config.yaml
n_kv_head: 2
d_mlp: 1344
grad_clip: 1.0
MLP neurons of a small language model. Each row is named by its layer, matrix (down: output weights) and neuron, and shows model dimensions 0-127. Each number is 128 + 32 x the weight over its row's rms, rounded and kept within 0 to 255. Numbers have three digits each. A neuron's up and down rows have the sign that makes its largest values positive.
A block is one neuron, or neurons of one layer that tend to fire together. Before each block is what it responds to, as a language model described it from the Wikipedia text at the highest values.

Digits and decimal points in the middle of multi-digit numbers, mostly the first digit after a thousands comma (18,028; 5,500), also decimals and times (2.44, 4:05).
L15.down113:141107147129103209112109129116198164142129145075132128151200115171079118145172097132124145156124121111111142133129124077116145113054110057128135091193114123114131161161137147108097121116155130112130120131116000116098177127089117103138180126111120137130122151115109078109127168167148096114107144161113141174143112145091130095139124145102119109112125149111086093116110124131117136042147
L15.down433:117080124126059113107140143153161130155144138155141101113112122129131124076075168130086066128092120113137142132141122105161130112089102136184108072144185162116078135116099174108158151117153254160107156100117117102064098101088116148136133125175152100121159189138124101113152130177130111152162080145098134171154158101118129131144128134187069089153096130110152087074108082088065102135039
L15.down853:133160108153093087127093136117115147120172142129123123078097111150109088100132113144082135121105115126111080140138096118082081097120126100123113157122147158155127152147108155118129060066185142144077198116180151074085080116038052115148104178156161154089112080057155104051017073113140104094139070113126066126096127153100158135191143141141104158150122125136133134084142168120140156092143
L15.down1103:144167118093083143162147159141162160180145141177130214150138102100158131163126119111074199055090132154143187159169082110144117113080141132158137162128115100099094083135156112086124116146132145105124115113094074179090106130126130152169090119145140164153127125106130150122083139093120087069159142146105218163168133118135195103163184098070169116144069094194086098118084112089163105098113

Fires on pieces inside numbers, units and model names, mostly in Wikipedia tables and stats, such as 5,070, 97.6 FM, Jinbei S70.
L18.down315:185138108139132095171155127079121171124117096109087155146122133174148169095157105154150125205190083093155111140175134080167126131161114106141139091111237130186105099075152173060174184114163148062148162080123126117132090180155100139149147154133112112178151103128098135169122091180084180141126149159100101143196145139141123132117049180137163109157115039137120151176112069104139128130097
L18.down665:089111174096079138091098137109117134115145109092087054107142155143165123109134109161132120138132102147095096164144113116103111172075113139067056181133109117122174144086128110150098109167133071123101109116142000096122131194098163104106107127128091123122108168107113151200069141130121173168124163129076137189130092081151131119115048145100121080132165117147149065115170166129108130119109
L18.down717:153130121118121090121142117133101138101104104195110150125091145146125073182170078117077102129082141079164088092129071113149147078111138132082149136124083146103170105190157143120137132094176164138143146125080039201128095108120085209096082136121077148116148153122130072064141139118134126111083124107118073127162156158117060127097118163103090156178161100137147203113102061088114136113129
L18.down1130:114078126149145156078137105066174092156152136067096138132111160124095126056099125059136150148148142121170143107116120192162114122115170053161170141138199144145162146133151137093161161172127181135097121149157060112109101075109123140155138126130099099164161094088153086174133093118127094183216166154064166132211159118116086193109113109101132160097106177144135115131117155120076131159058

Word pieces within multi-token proper names, mostly places and foreign surnames, such as Sims-bury, Talerd-d-ig, Möll-en-beck, Indu-s.
L15.down641:106165093146154096141120131115136151156135160082137151078134132144132035116137156128143145152090201142078111143093124104172082101177104128157097133185101132164160084088129122116138117126155125117128158128133100193107119171189146095138193131113085142174142137121077144123145141139131138167119103132100103127109209051141138102133180127102161141137148107138134118153200171130103156124153
L15.down1084:185145108149094094188125130122117111131166105134188092081134171236160122131164144129162050044146136094073128112089140134166093118139154087157156096114163149123029105176158103111141139130167174118182187129121164117116173154154127134146124110166131108140157162110186093133175152152120145191106089111121106110220120147072160073142154084120116133106160133109106133125125118110137121104156
L15.down1246:141165094095067114127114176136159159150118113158172162083113139113160066140085133106125179183122147133127090112108092118123121140131076122171156096109118068123180089081163129144158124103094120091128126115129118130096138067114149163137178132134152092138120073141120125186137167145134207097100137113138114164087140087195121149102150144121134162138133120141066093152077108125081110133099
L15.down1340:096107043118138086157141125121148174158128124137148160131121165131123099180108122186128145134167156134102127101130100074118163159115124133154109098159128122148084109142130151155118119155115091172079097113134141166150126165109098140107146126136157108047143133142129083091182121127169171108106090118153165149139110150090087104203159153190067153085128123141110060071144152148056108197070

Last token of a cell in pipe-delimited wiki tables, right before the next |, mostly digits (ranks, scores, stats) and occasionally country names.
L18.down79:136070055069167138093158114103130154137107148122153108234143125139102136137072129108135087144120178101154111142126111091126127160121116086126130136132036122171130093105150153118144111055142085157103105162124095122144130150130122162227130231156070139145092112134099153124158080153140149170129151109165098165136112100093073153175115131121184132125155114112157146131131117069149105150174
L18.down873:106103141130090140088164089142182146129114184159135143126096095142167134128160105111117121136093172115150138158146092096099125099120081108142141110106087169113143128148101180112150097188151188090125112124089000109177116157156083153138146095143096179152162138114111140144160085160142149137125117203108138156155105128131093106172113137138148152068091127121083161123158149063099097213144
L18.down947:181104131143156091094139116177084125126129102111131156138100145121140123145127127111122155094044134127107156087130105087080128129098148178080120126143179153168105096125147132155073131146107133139144136156152102140115125077101115175114099215135155122183152194173136107136205134146114164192109120195173053158166132140103123131130036179114136108084077115147119093105156160117135114163165
L18.down1075:199079087150101163112141106129190143096133101120142145097096135118137138141143058189105103075147118096140125135130159130111111142153130191124166114107120091179100136139110140093109105104103123133158038218091073165116140092111132159082097173050098129189082165156140075142134123110147084122165111107233116108164146120138134119119162145111134117164096136159123151176103119127153127111130

Possessive markers such as the s after an apostrophe and the determiners its, their, his and her, as in Moon's surface and their own pockets.
L8.down955:124141118154164082112143100171108158129164168128098129090122182150157174106106099097138141114115210130076220147107074082123151121127116168119100106143103177082152176134067129135157196181108126142155147193165126104107145099133107118120107091100131138083131149108127078172151115151137179045115135145158155117168157099113113092087155174078118072137135113124139169117173174161167147103186

Newlines opening tables under headings like Track listing or Charts, plus possessive 's, his, their before album, film or song names, and score digits.
L18.down303:152158121148134085174128100109152105150182210070116108174159163135087138074168110157154092113120120156110143152097151144165129099068150086135105101168175173131161095133089134128134110109106203110123088072156214107195139124075132156136175135096136074156090115105148103112117148077115141136109112115093115126118116161148080145162128113065100024118098132139179092169169115150093116072097
L18.down379:083155128154149080173100078104144174160117186178145089159063074158153156136176130081135095103105102135140167118129146111155109138073128089199133176106149141082133071133125160121130103168139111177175174159069070115125178145150170117173180151128131191116176112121115180159092122143086169215181125182151109120194109110122121155151093114130115136094096130138101100117191136151108104141108
L18.down495:044134136075051082080155091146137108093113170201163151132098187106108102184175185128082146108138130106084118161111187124091111113154139141154185080168158118134096120146160135100070119152194116134114102073082113141138176139105101121135139121167078090146122159113111112150079139173149184175134152127169165143144106098145117155095095116128131115104129134142089171130073127077085136124070
L18.down714:060147196165184095107128084167080104154127176146077139138172138134137134196136132132114096117187126062140155133073220149171151098125096130165149145130176145123148113088119136154126157125172170163063111098094138111130121078081116137206150115099114137120051099076143156086170151053138163082094147210144098149072149132100128128095151137051117104133196119105114091105128144099140183115137

Tokens inside a word or number rather than at its start: apostrophes in contractions and possessives (Don't, Dylan's), inner digits (1-4-1, 39.4), and name fragments (Târ-gu).
L8.down1317:106167142158043128073153100122146157171175088159135140157139114173152129179118129087106122166139193139207085123149071122164150051122116136096129129130158142109145113136122160125111150180115161169135107115177118166127112140113162120125073123111155126106079067145167109127111081071078096197094152143138141146154133187099099107111077096101085130122050131081155088142165156103174169109167

The first digit of a number right after a space, mostly in tables, scores, dates and statistics, such as 1 in 12,310, 5 in 5500, 9 in 90.
L15.down876:114130161143111168071181089089162144137174146153070113130092068196184171170115113128106123141132097118132178080098125151139097155100114114095120111137126107130173141184152094152107094111159105162149119141137039157145139198138156113050161166149084142090152129146168124124113127126155113145127086185176101184114099084167158129125095125161159124082100129134117098119156150094137093135110
L15.down888:116127181176105085101175136077145141148174096119085063124164117145134158132120145089065121145122105148134153092086122160128077144075148117205132134180122087111150159175165143144179095108149129127124166124108118111169113125142154084087065153141097141145125126149189137141135161153186081129137102105111064134108019105161162141116112133084123079136135112132089110180099131107176117081100
L15.down1144:090133113118148125141128171093133113124100127154088160110122156120132139132163119092102086179092118141155112145090086157082145110089133113137145121157141144055147138173109094158073192081121105207124119173169014061126171137087159107092116158154114120069093145141138145173135055126151056166170132083084091154134136117126145099121131152126097059107098118141155053126124143147136083143119
L15.down1216:142120157113095123118104156132202145101089089116146126184113054169157185130057069121103095135148126114102144117115132131147151172154077091155172167080144127104141102155128141133091114123131132130170070068158000129149151167134165142115123148142140084125140082149123166187140098131101116184208083123188182112154119108139148104105139174122119087115110157074127128150132116163134165088147

Words for side or position after on or the, such as either side, the side, oncoming, along; also bare space tokens mid-phrase and sentence-initial On.
L18.down427:157096116106121103104116112130092125105140125108127062115142141103076130086129160107104135084151100109120146146060138119109166090148051122057086062147084129148176173116168049201141099152144105164155163179090099167170125127099132118188166111154187128137129099087132135110090158144130124176167194094173104081147135116138091146096125176178080147123105104152076198088085099176151131185138
L18.down692:093080111110093106154136074178181113065130069150143156106113161104087129149061092126163104121158142123151147131093091082160085144108142130134106119055173133115155090107142093111151138144163111137132092153109026208148096124045102140129046098212104098142140121128089135101147163224118148150168124140090097185076094159134173094113051132151121150092125124180094115099080113092156167135138
L18.down987:140172077142125069102176107135094140146179099069105091117121131129122070080144154118126093167165140138063156178114113189118059081108061163148140159136187092114151145179160175129111113146092107140117172163142190142159144146080129125097119148126091114083127112159130155109145145156157133098145109122134171112066143132148099134090056099143126087124148117130085128111124067092164070157097
L18.down1045:031190145164119126110092143142217159147111122096149132152169126186163109099110150132165123151123167092161103129130153116087099090128096133122131122120155179182139138081086079152154075114082121145153108110108120144106127085058142136171096167101109124162163142153112120139191122160095112127138121157116089136162162108121115131104075155092129118163076163137139184208130146162138122162120

Single digits, mostly 7, 8 or 9, ending a number in pipe-delimited Wikipedia tables (rank columns, scores, dates such as 34–8, 2'9'); also some name-initial pieces like Li, B.
L8.down730:128110175166098135149122130183081160103143112181105152137098121130155150121171193148185139183095091099121186121181163129159132153150114114100178186049116108102106185098122132124159168072126196123154129147116139127075123077141172135160064112087134176141141101105113077163108162188109118116207087212083136118146146123102141154148144125125154147137097113175127142113121129125102118103147

Last digit of a number that ends a cell in pipe-delimited wiki tables, such as sports standings and results, just before the next "|", e.g. 14|9, 8|0, 6.00|1.
L18.down817:115150158118127091167153156110126152141107086180128109128113088152100146128124098114150121146082165158058151127165055119094073080139099073092155130062156094084127117096178122140131183143105171141121120164100201112121109142115077091071109127100130137149125153146100160166151102140174160115135110142126109133107127159147150147148128108073147130088106111116133091127159066123079103130088
L18.down917:170142138089082078039106154129148120148133186113139085142118156114097171109115093137140120113124121142098134084136184139150100145094121111090117119142170089171092154098123107132185112158085114108141080086149000199087102094102097164105084174148101139088141088186102124149100057111130125119127150149146091144175107106145078129133115126128137139114127175142124105153149150086160096183134
L18.down1225:106062136143141153071129097125129117145106118176146094136157109139167092156135115056100170081147151129139109118159156129136120127157104144137151109115129144167097092159092149113120104124136152121165085166119060135146147119114118161074139089100122161154078134095156129072108179122118167125147189160164111079181118050131164146141125146136120122184144139112133118113119127147102095146140
L18.down1264:115138066051132158190114114074140077149132113151087115133150108094066162083154121120136133151134152107100187109114097155095092149135179145130108084123117150143120112163153124132131111146114116143105147194083098131141089165087089100145164137138045155154140127114133177145151099166112188153113155104178058110135117136123151139141090201205149162096180117129127078135144148107151135175158

Final token of a cell in Wikipedia markdown tables, just before the next pipe, especially percent signs in election and sports stats tables (3.46%, N/A, SPL, Female).
L18.down307:114123075148154097140076207118058115100159157125116129157164128110153056123089108171137138132165117117126104093142099131163136149067127159139142164106172152121145157089168175101096104139098131069123119136132162122096117114091096137107126141083117168046095157107096113125143158125196140121159078096080081137106212099151095162091076153136065159120080128175157088097115130095135116106121
L18.down435:131102110110137135058107183150074113155132149138087096147173126167159098089067187118077142163173148138133113099117137120107157158106183160087142099160137142130157104139133116124183146154164137109123158138085221116071124078078095109160145185106148133089170126152083129095128093128177138155120046075067116195086127085118077142044129134109154114136078136086143101114081121097103131129172
L18.down507:142154133153213103110162126157108172176106195167141113174140165099109192097142121186119117161187144110133116115113140136076123155131130127178183103155131076126135142108144090089127114120136126133163195210154099152185086110186131139136139154165113166111124131144140078098095132134108145127136144093160159166151154156138179153108183149063127112202107103157146080108101178105155155180124
L18.down1203:107104126127135094179148137093088188130157111113137121135160161150101172178139128130214132120174185153136096118051114151172095174176144177107098090107143117153154130135110077180163136126139073104088158122138137119120145114141162098135196135135125205208132081126162163167087114184139139169116111185125110113174130173133158145193138180119095097129188137187131151129113129105106133200134

Delimiters such as |, /, ; between numeric or data cells in tables, career stat lines and results lists (e.g. "Rimini / 116 /"), weaker on passive was/been.
L15.down573:117116113114068078126170132096114111179098081146076095181112130161156117120190106134137123125098104151076103118125140163163125134105099111183067131109099134120162146198143167106162132103125130131114169118114018132149129177116103132140149143150127157091135125122084153118116174132104104130113118127148125182177126157098143122158096120072065155158171077149114081176153222097146065150120
L15.down790:081163126135136141112135083095111150146107164133116178143142153171153100084151091133131156120116125084114193120083136103172098163111137181164145135195162101136137161185145144071126140098144133164084137156171116139164164150147117189100102106084131109082097093167122129157106179113113162149124065147158152160163122139133155185095072104140086142109159125133117109155184116148133153156098
L15.down964:093176132107143116143146155124125119136063087158086101136089124109148181134086087131092121081165071101136112087150147124144142105139103082110124151056196046111121174140150070168086094107221099094113102172129170121097077175113110169139121107159139085112176101200172150166145106061144070137120162129105137167099127143140144128150154164111162120108130104116149127098152171131127140139090
L15.down1275:083170107118189052148093160087102170172160100227148151136169170116135153121119149132159107112171078124097084133145149126166124142085055135113102135133082116185132174139134088121076137088207127133122200112075138121123163133182122115176127119101129132132159080100087159088124095059077164112070126169137136136142113102134174131111133101122144139101109092104142168144104160162108133157122

Digit tokens inside multi-digit numbers, mostly in pipe-delimited statistics tables, such as 3 in 312.4, 0 in 7,070, 3 in 36.
L8.down1224:105168103121186172096129143171113131142097101117149091123095115113140185089131099136143119156183081186205084133130139157151129138062141130140146169206041130161100137126138108103139074222147124144127147149152153042117126113157136066041161131160126097100100118090129176117119085166108114147074168143143122110137169146071093154108143092144135143094105107106146109096064105129125082116156

Single digit tokens inside multi-digit numbers, mostly the first digit after a thousands comma or decimal point, e.g. 150,845 or 79,800.
L8.down0:174105201097145183128186152123153096167174097106142113155153107092096075191117106077142133099139090085109087132070101139071165126121128099126109104111132148186095120109127132135097041113178121157141104141171088143088182115154120189114154150134148120102153106096125172168107053125146082105081155094152116167149115099137104131174168131143099138044132107150180127131176138100105111144136

Two groups: middle subword pieces of rare or foreign words (off-camp-us, L-ü-beck, Mo-ga-dishu), and the pipe or open parenthesis between numbers in tables.
L8.down1046:148144047153050120147137168122128132155124122139134109144093098170134104088122141140037143116121124149088092136132116107086075106048148127132126154107122183121138116156118084106178171100095167152108178165110156160081144157079214186153114090117110129198104098103128102097138149098165182133117060070159102113131072105199156113211123105164136142097147092103098101126123125062102116109130

The apostrophe right after a name or noun, just before possessive s (Kenya's, band's, People's); weakly, also word-start pieces like un, re.
L18.down541:144078156112096126093166073091128076105138168161145148105117079176164128068130109136106096098097159132073181119160171086104118136169174076124120170132131109135131133138177150088102128117109155151132089125107081160082113090131144117083163140130157156168073142108167131159175163099189116117163087130106167158108133131117128140113059157110092134077140084124147054180138133093128121092103
L18.down637:192135056051072180127118102136133135138172129162110116071109137142132161170108100194147152068152094191094183144151149113064097115097192192115134104107105115108194105102094148085128119179088156133060113167094106166125095146112090154143128128143146133147135130118125105166118105141149119105134143106119089070116190131159128141107180129130116112122141103142144060132079127148133120141117
L18.down838:084129128165136180127113102133123142075101121069102130167144122155132055195169118124162131156120077120095117152095125122116165152136065119101147093187157100086139103065166088105128117129138170083097157137115131173115112160187096129144140068170032161118085145102129154098112131168111142162130141151127151125166127102162114183171099092141161116181138099116097203134133126144103056106105
L18.down1269:165178113105113140111125090173178114097157125095156099071121178108133107175120126135122140097164137136107150138119155210119126126075098091161118177100081112084172098045134136147167142141154127154158170128134163175105136139102135133091151167108172136137124091136140110135133183112120119149087128132101169162105194107116121167155074095113075134093129110092057132098136117198191074098122

Single-digit numbers, mostly 0, in pipe-delimited stats tables and score cells (| 0 |, 0 – 2), plus integer parts of decimals (3.900); also weakly fragments inside foreign words.
L15.down32:146161156165113139145201110138064107114139128104160127123101179132073113124127139116122092160126113185098148159122163143093139099148124190083172128142147155113185140119163084128124107075153088079128171197149076129092114132192165108135109113126115089132106118117179171157079114113085118132093161141055119137165109094102149106103110123101145134147136142134169108108155149126216161109089
L15.down562:150067096133113150071149103092113156102134130157121129132129186126157184147133116115122126110156119152140126076096234115100087061116131064117121094128114110170176116159085143094146144205113137098063081123171199081133086105142147116155097182128100173131165100173045104158135137165167147125172172121118084156144127079111132161117110061136095191152136152144127136053120135147154104104171
L15.down937:124083142142125107068141146110089174135169131090135120196108165114121103119139099132131162138092090148172170146112132133089131144069123183082141139133161115163111142097169131092163140094120183189177091112210067127110088175058084191135092113153085150121172158097124109162096100106144059128147166138102130229167066150112127144124140138163111124147177134082120100136109082090119154103142
L15.down1025:175109117162160184129117089132131083113183147116075137123074119127142122173063163156142164100125115118104112114210126160064130082056151075142174114116120165151102080102103139177080146113118125133158177107160096186107111104111096142114131090147144116110148080103169163181089122077096119108087120145171169099157162076145137106119113169134195097133171077190176134082155134122186168112099

Single digit tokens inside numbers in wiki tables, especially the last digit of vote percentages or counts, e.g. 24.0|5, 80.5|8%.
L18.down362:148145117108090146157130073118157159101150121112109099141157072077128123167142100178080161165099073132112137140160147131116196170222183124138154185102160106111148162108176164108181161144142120177124128171117087121152108155137156153124158140142118112113109127179101136156109122109143134099126175134098149143101052122189189125101176183138128151103115107138114064091150138080124151155080
L18.down548:161079085144108102186154123122114131122116131147087127153166111150142105174101145147091146139085136133192117117066191133111097092142080160187155173188142130126182135151089125126147104058127129156146212152098028162124091172092105120097172142105067076153131173126096136152141078092167135121143134196166104197129077147120149120174176133146091130108156163056138142099102129158177133122096
L18.down614:132108061052103071143125145130152142097130141108138119148065082150184199148096108131129109133112159142170115093119103112168130143143134163130125125086151151108138066127151135197153124171095097179118149141131011136142171089102131108139146096114153056163127125192079101100163035240151125093107113158113113138155119151105111113074077106112172164061155107086117127121157130121155142112124
L18.down1180:123131140125100149130204103119148132079094096192133131133129080155155128116130144117127160098121129137176157105115173136094107089111056166139117089141163123139111148181143167096151130094153157193122088157123000154141150138102143116140176156113173096191136156132084124167158086117142092115195082137126059255161130111166171130101114159144135161089039146111110014140095166135128146132093

Party names and figures in election-result table rows, such as Republican, Conservative, or a percentage ending a cell before the | separator.
L15.down338:122156129130084141112185083196085077123157153144104052062103105184090128070133138156102090117169161145128150149162063092097186152104158115059105175129150032069202112135090123116120091156125085145145129088141100154143148154122136146170138088148114175116173138113126079120187069107117133125068167086122105132118155134142103143153087131149166170131170107112166145127129152159133155095121
L15.down836:156129161127113135140145103131093085124114101040087125123109109115080090121089108091160161107136127178111125095107162160114098195147113147114055133086133121107122134100126125162154085116133168114145128121115097081131052176154156115131190170164137172084175142134082101110105095183179122154167122141140125108169121093135148111126116104189097136151125129167076163127159209100149092096146
L15.down963:087090128104133150115115105134174047125111159132109096139101113105102193140099133112135173194159195192135132113088136140099118156149140156116180187132185110064138135180126065119164104091164113150092070161121140093148107115115167166113127165181102121121110082143118155163146109161141150158153156104105087135129075126132099169108110143145179137072076149136138143074088124142109103155106
L15.down1044:098057113131091216107113102159140092066122124181169094156122095197138147159144109129099154138153149123091101125120137116137152141123152162089149140150117092131139120110118133079144079139073147049178085113078140159133185071128160165148106119159207128093104122128148128166153093156174135117120085119056131093116164139112141132101140103120168159121113058103099065133142117140118152059110

Word pieces and digits in the middle of a longer word or number, mostly proper names in tables and lists, such as Ekater-in-burg, Karlov-y, and 55-0-0.
L18.down35:183184141125114103130153117193121112156088123097127102102142150153100117142145143119107110128154092127138170133204130104112165135083155148097121108144101059164158080136081118141193093073126111189172155136153147148131109099137121132173125172086150072111171158110113130102168098141074173118115108087173155090118112140117130109138099159134088128061131098137133177126091129158175118114152
L18.down314:124126140143152153167166108136195173163089134135123111112143136085123164139110203094120123148155175150108180056162135130161169156191105126126168197127146121084160076109123179117137183126133128095178100124118168132068153129132126096077155103151162134106139185090111152169109116093037159126145078101156068089100077139103126090094105142084130129067161144155147111138105148148092090067108
L18.down413:078122163098137117189172129081164128122161119156130130190154090111074134093106113053109109167115168145137192132108132180124162117172129096060163108088112147155133101100096083112137130070114097113175116145122068147099143132174104094136149154125130094150121163161103120161191062150150161068096077105102047195138152110087065143150089158133145149135081139109086089159106111153162113128158
L18.down957:150155058095093155072153132055126079119137142169146138163135119142155132163091139145176109121134126116120183170080073152143173146138124095086152073074103104156113148073110114140142108176154151143079185145104050112111129100130115165155104195107169144121168142171088067168109152136123124110125129104137119193071141143134093174097133133136144103040127100153122083053103155084103120123140

Digits ending a cell in wiki tables, mainly row-start rank numbers (8, 17) and scores or years, plus paragraph-final line breaks before headings.
L15.down400:114125122101090078170115137122159161097127143168181097146071165152042083125161113093148115173045104134082163128101126126171166108128124079101160155105133171124109098110111082183137188149117103164155111131148189121097138161129066136123097074117051108170121126106178125141100070105123091136118143078091111163154090138127076128126119151156116121130133125115120116127127146118119164099135
L15.down661:132130158136120169108107092123140180133138116150145120182152165172140086173140130167107115143095150151083139117111118087123089187175078123111088109166181186126028086122125173043163146127102123122106123138116043103125080159084118145086109164137173156122152072173145116172084137126119134074078120157126072157165075166115147147109068135063098100095101190157038136131093129124149121136114
L15.down1106:138150115091146154171177089100147123099217136191112112094178145101125161071087120084091184137149141160129174121167148131128085131144091134158090195089149151130073169082125084098110103102144135132126121135120170206124172113168138120136082133148168099192123092079094156107138180090153150109081138110127141138100128156085140149124155105131188127084090206066066098195138181159141181151163
L15.down1273:087130166129101074155084166197128173123162109129122178125177157180182140142139135128146160118115113164119117204120130140092076176059106126190096123124142113134118116142067156143198093190134124150131128075124209154092127134053150133116123116094132145088135044112102121118146193153085202109109119147177053130140131099130119135126091149145113102106138119163097155093097093108177116153102

Spaces, hyphens and opening quotes that join two parts of a compound name, code or term, as in KWWK-FM, Interstate 59, "EXAA Green Power".
L8.down903:073184132060128124111063065130184116117155124116184119130110124129161123140149098178132175074073080125114097126154140105068099101083140106155123135156147162049093130180122135117150069191115124148101123099196171129121101139151113078065150140135129085189166104076151108150108090138124139134157097103150112100117141182149110109138161132145099158144112150109096193117100128131088167175121

Leading digits (or the space before them) of multi-digit numbers such as years, ranges and list or track numbers, e.g. 1 in 1768, 17., 1997.
L15.down419:149156161132149078099160115119118109073103116168153121121115098100125141104172051054171134114074152172082109093189110089134118114118156149135154136057144151102091115074162116110075116099131127096143105077154112137105099107105092136079135107109153133100082139115134191120058143091132159108142141075184147169106121180120125122154154156133089164178103115118128113117138199156152129083072
L15.down476:187126160174138135126160118143086184182178126091116083172120137115119089117138169117146128183104140132106138100121158153092073115128055216150110139128152190139110168088162156111178118144156055125096138088151096132155168159207124128147164107088101151114196110128115093150178102127161128132093149147132124129108132160064137133086114107137134131157106164096094127095113110131120093205141
L15.down692:119111165140107142128126122129168150135100169077200105142144086148143084188118092120165138099162196156151148155139059151113161173135112110096167149192089145125083172115107141131061169100148119105153064124149121116092172147096141110075100131106192111123158212097136117079093099125147130182121106110151165119183131138074140089116061112149109170150059135131112146123163138130125109193180
L15.down1313:199136163112138184158118083124132111120117103134132157177126157118149060119118131106198143137173196155108146143189106123148183120102132120133138090128148131072127218116164110128050170137157107087154034122132138138089175088142109169145134165120168171138113170187129115108172096158108146141169100120138130112147136155234123112119139110201172187106172144109116153089184114144202127108112

First token of a multiword proper name or label that already appeared just before, such as Golden (State Warriors), Grand (Cross), Northern (Ireland), especially in table cells.
L8.down220:106150150123153116118166111173107128134092115130159086190117142126163166152128153179057120183112135148122174151092107075109088069121124084128158164093095090161129119125121076120101151110090084099168089131175141142132151096108128154192111131118146159089113069124138148133179111129127135051143061093128204098140154140109133126115144177180125095169165156114145094117196141135132127165160

The apostrophe in possessive 's after nouns and names, as in station's, Xavier's, Christie's; occasionally digits or decimal points in tables.
L15.down112:158152150125108047064160179118215139143142028163164124126129129190171118129187124119113107140147150145134137123163107086137098082086053151164134115116141089129161123155120129135120151134156142091159109151117078155135121118108146151154161104183181135103151127173155145117178162098189094172149169147093141155104109132125125116072155088068082116085108112130112106074107176126137135140114
L15.down271:167126181132127133106132129213080118093106090113092091167148109091095157116123116108141116154165169164148172126134201108121130122111142155137141145163153090088162134153129109096154133135167119145087142138170183122108152137089142112170141131102133074048129129096117145124123129088143150060137074067172103068130129106139057128103051172173073164095115134113062175134086120138099084171170
L15.down345:064111101103130100201095092157146134159097040124056167077135136174173094131168206126113062107161162130133168126136137126104059125163135154098175166104162145146159082146130109069165161131124076125141121112097095102149097151101118122119161126131118099097143184114105115148157134122096118124155149089115155101125140101119175154103118075121117118142128120096099122150137139041158091147117
L15.down830:077189160098144147120120134113115151122093124108097113188126117102127133105137170144165207098117133233134093132145098194155112102071119126126074146163103145089164132090122146116109142142117149154149089124093119128147055119135090151140149186110175104175167114100146113149126109109131061081154111105086146116085143155124111103103194134083155170049112166165171115113151129133169169110130

Word pieces at the start or middle of multi-token proper names, as in Green|berg, Gar|dner, Myrt|le, Carpen|ter; also digits inside table numbers (1050, 2011).
L8.down373:128113089094121194081086122181086111103164153080113117175113200098126135110114143196118100131180150156154099112102163142105172160113138192153093139180125097122104224150099132112097122114171117124134101155142083138140164149070180119088164207122163156171105086133117155123144105110106151135142106159192167122157153164155136165099098074141068120160149091132166112143074102193081099096137

Digits, often the second digit, of numbers in Wikipedia table cells such as sports stats, scores and tallies, e.g. 27, 0–6, +7.
L8.down263:087140124147196124140154123150079117140132073098085099104197112068128053187117142134135149132087147080142090105103104136142115099133134176176107134200104152173144169112105062102104113145115146122084127174033057183056093135138155106106117083131132189113103104100150178188113110110183132141116178168139141194141103178108114148098084152128120121157115132103148150148164121061159072132129

Separators and words right before an expected number, mostly table pipes between numeric cells, plus "of" or colons before quantities, e.g. "rate of 50%".
L18.down190:124132123144166124137180193115126085076057058101135131079085157184162072146128091130150095191144129106181155094176145081153091159085075106114165164107150103169151160182131074092117107099124141086196099116127104200085064159157116139117135158098157057175133106123139123071169170124121153082161123109092100120162140156144174112143150217175121212179095069135133084177147092125119152129086
L18.down672:127170105148171169074128156161141111127141109091124119120126119114121083127110113146158129148144151131111141167122154103163094156125096171132138123177154132166140137133162138169137099123112151105043135129140013123138088108168112169109172165132148053123159053125179183107149099083145157124095093107156145164104134141091120099136143123123145131105094107146169143132103143045136147117095
L18.down791:132139149172195087139171205170141131089138103117093086177171173136175120141127145129114132187190154091160129150120165082075062124069088110131105132119169113173116151086126112086131133207142125132091103088141063120097115134113133171128080161128122164130160086121159124082099110152127102124107136146102127088152125120192148118085122124121153179142131141118139151121107138117090064142122
L18.down801:148165166129096087086134131106136099131126121146143061085143116114127138126171129095107143093065123180143152111108150062155095119099116163167166142093142142123142105169121164220155107165146059087195093095106090156140132177183096112156186115109123129083127122167092114063161147144171107127122080157130178154116070079143111148138149135135117181133049118100140091155132118127148084102123

A bare space token inside a phrase, usually after an article or preposition, before a number or noun, e.g. "January 1985", "removed 15 million", "a painful".
L15.down499:102151108089160180099170104167124162097174138130164161120135072102100133172125125091139148098119117072152109127108152137125104179110167149121123125154116170047153147130144123132099157122103057142143152126152135094128092103105118127056146158110033111115116147152150084117104111100121104106115121151116085105182106139076172179101100165133115111119116151105137124085070091087192115161110
L15.down754:074122134129152139069186151127150113139133131129129155127145079169124137178125138104135141170137110151136186168151124116119132099099158101053099101135187167110155059141154121133117190133100167105116079079104000136107089068137072105172178137126124067108118181132126120075086162138137126063085139122108117133136091103167126170166188112147213113110136088181172107096106101104140151155138
L15.down1153:143124118102135150154134141151145185097100164113136160140090087166081097122144093174149104091102109085150126148109084109193117126119184143103108144144138088147130112195104088078147191082088124118143180160154043178133133108108105141142146125153116171141122118156155120110107120139124101146147150198151079119187087158094169125179148168098109062143165059072131076168122145112153141148082
L15.down1181:084130110121148106168168150184100132159164091113084161137099123169136105149145156156152113077119116045110155144100099083094174120108113173103115128136151114138141114146137093076128147136134137124084157109136082108171151160158108136094214096085117100066086139155122103145115186216143145123148135119122159167054160146156107107159106093148099130134146131149123104156158142106102109173144